{
  "num_key_value_heads": 12,
  "rope_theta": 10000.0,
  "parallel_block": false,
  "optimizer": "ademamix",
  "beta1": 0.9,
  "weight_decay": 0.63,
  "lr_head": 0.00474,
  "schedule": "wsd",
  "max_seq_len": 512,
  "doc_mask": true,
  "max_steps": 10322
}
MLP neurons of a small language model. Each row is named by its layer, matrix (gate and up: input weights; down: output weights) and neuron, and shows model dimensions 128-223. Each number is 200 + 40 x the weight over its row's rms, rounded and kept within 0 to 999. A neuron's up and down rows have the sign that makes its largest values positive.
After each neuron's rows is what it responds to, as a language model described it from the Wikipedia text at the highest values.

L14.gate24,223,269,276,155,173,187,251,144,196,171,167,201,232,178,183,184,153,216,191,278,109,279,194,224,191,199,122,171,195,121,206,153,216,209,187,162,168,203,191,171,141,164,249,217,113,202,259,182,262,214,283,243,203,199,204,132,178,283,211,240,227,215,273,173,155,172,159,208,172,109,122,189,190,179,220,182,118,253,189,233,203,304,248,146,139,235,136,227,208,223,113,167,190,224,229,187
L14.up24,191,213,168,158,175,243,277,241,226,130,216,245,226,186,226,160,198,225,194,179,168,179,255,172,215,185,92,169,94,198,171,194,222,217,283,202,195,196,200,174,191,107,247,104,153,209,184,136,210,184,226,185,160,175,184,267,167,213,170,246,296,187,195,230,211,162,196,205,180,217,209,281,161,207,252,155,216,200,202,188,257,199,247,152,196,209,214,271,150,184,227,290,153,191,231,208
L14.down24,197,229,135,181,183,195,260,213,243,191,182,195,235,183,173,186,176,179,247,245,180,157,208,236,232,171,118,199,245,169,242,158,200,213,208,181,222,194,103,178,233,152,138,224,230,205,159,190,147,166,258,275,116,193,277,194,202,210,124,292,257,195,201,242,149,189,215,192,199,189,128,177,211,198,258,171,200,268,203,263,190,168,181,219,285,185,227,232,183,177,133,167,160,193,175,239
Description: Partitive "of" after quantifiers. Chiefly "of" after quantity words like some, one, four, both (some of which, one of the); weaker on decimal points and table separators in numeric data.

L4.gate26,185,271,176,281,188,304,202,190,166,208,293,186,215,213,202,270,157,195,236,192,217,228,169,182,200,134,192,227,186,239,198,240,158,207,146,148,212,245,173,159,196,233,195,184,146,195,127,151,229,217,207,155,274,172,173,262,247,174,196,288,290,219,198,216,172,281,260,206,105,138,235,173,165,230,185,149,155,177,145,111,178,243,196,218,203,119,202,138,152,236,201,206,154,191,203,225
L4.up26,256,130,220,202,173,222,201,243,187,277,221,219,238,245,269,204,170,161,241,197,181,290,152,127,233,212,222,232,212,156,126,186,158,195,212,127,165,209,144,187,199,204,179,227,205,227,172,211,234,134,182,173,234,125,212,187,174,128,187,241,278,194,161,193,121,269,163,212,162,156,202,153,184,280,127,146,230,123,237,209,251,192,256,250,211,138,228,213,173,190,184,214,169,249,256,142
L4.down26,219,193,201,160,198,187,264,194,221,207,257,203,233,208,221,208,130,165,183,161,233,273,247,158,162,175,252,227,228,228,130,213,184,207,225,144,180,255,166,175,179,204,239,224,200,210,232,204,191,197,149,241,182,180,119,279,177,170,189,196,259,207,157,206,159,225,131,193,154,130,214,305,220,239,158,163,217,311,102,173,202,314,195,199,211,145,217,161,210,222,240,171,183,172,236,196
Description: Word continuation after L. Second piece of a word split after a leading L or short prefix, often in song titles and names (L-et It Go, L-ot, L-al, l-amp), plus stray mid-word and function-word tokens.

L4.gate656,215,281,248,154,186,161,161,230,190,264,157,156,218,201,201,194,220,204,205,229,187,104,185,197,205,193,236,201,129,249,236,126,192,149,167,303,230,234,74,223,190,254,196,148,249,199,240,203,153,191,214,176,114,212,212,217,145,223,200,188,163,147,256,174,202,226,160,165,244,108,178,219,98,268,220,143,165,260,221,210,163,199,226,175,213,296,197,179,225,267,119,221,223,185,157,146
L4.up656,201,256,174,137,226,189,268,278,195,231,182,212,222,191,170,256,207,181,150,215,189,149,194,210,200,163,182,251,167,182,286,159,211,140,143,253,236,243,141,223,243,242,250,132,182,254,246,238,178,168,226,226,221,212,187,245,132,237,222,172,272,139,235,202,190,188,174,235,195,144,209,221,124,207,203,164,145,240,213,223,180,203,195,177,194,293,161,165,279,237,211,205,234,185,119,189
L4.down656,222,233,155,283,209,245,334,215,189,220,114,169,109,159,217,253,160,264,124,227,201,154,150,259,171,198,204,246,119,219,167,191,197,180,174,256,225,227,163,241,177,233,155,182,261,186,226,283,152,208,215,164,209,255,198,209,160,217,145,170,179,193,243,225,176,174,155,188,264,218,207,178,195,301,251,172,117,252,244,142,210,193,261,197,138,207,154,222,146,217,217,243,187,146,159,223
Description: Mid-word e-ending fragments. Short word-piece tokens ending in "e" inside longer names and words, mostly foreign or unusual proper nouns, such as Kem-pe, S-ke-eter, Kab-ale, Kapell-me-ister.

L4.gate388,262,242,140,249,312,181,213,239,144,105,164,183,237,142,178,177,202,217,275,302,155,265,148,170,196,193,187,225,228,255,172,212,228,171,232,238,253,163,148,179,209,246,212,157,163,210,247,139,236,238,168,198,194,216,186,241,148,247,155,206,172,196,214,201,214,124,149,231,166,207,218,218,179,176,192,218,285,262,201,154,255,237,242,181,185,237,215,259,230,177,220,272,188,265,187,162
L4.up388,141,218,172,245,183,181,157,290,139,171,222,225,199,146,207,178,256,226,162,189,231,236,120,247,213,217,215,268,175,204,201,148,187,192,228,145,201,177,226,133,135,219,220,178,191,229,213,114,228,178,90,198,227,142,138,203,152,271,217,186,238,229,236,233,266,163,271,211,175,265,179,164,216,290,218,187,214,215,239,200,218,189,197,238,235,192,210,218,194,218,237,251,210,203,138,210
L4.down388,223,187,203,248,165,181,226,155,184,198,215,231,84,218,145,217,143,162,219,160,185,221,213,180,146,201,188,212,202,182,187,173,133,234,203,206,244,207,153,174,198,222,197,222,205,308,194,204,205,194,202,255,322,133,303,228,182,165,142,274,215,264,209,214,213,172,175,228,175,199,227,224,120,219,197,273,229,169,218,245,177,241,162,226,128,151,175,215,147,195,224,182,253,191,219,227
Description: Mid-word continuation pieces. Second or middle word pieces that continue a word split after a short opening fragment, often in names, titles and tables: Pr|ism|a, F|ort|une, f|iction.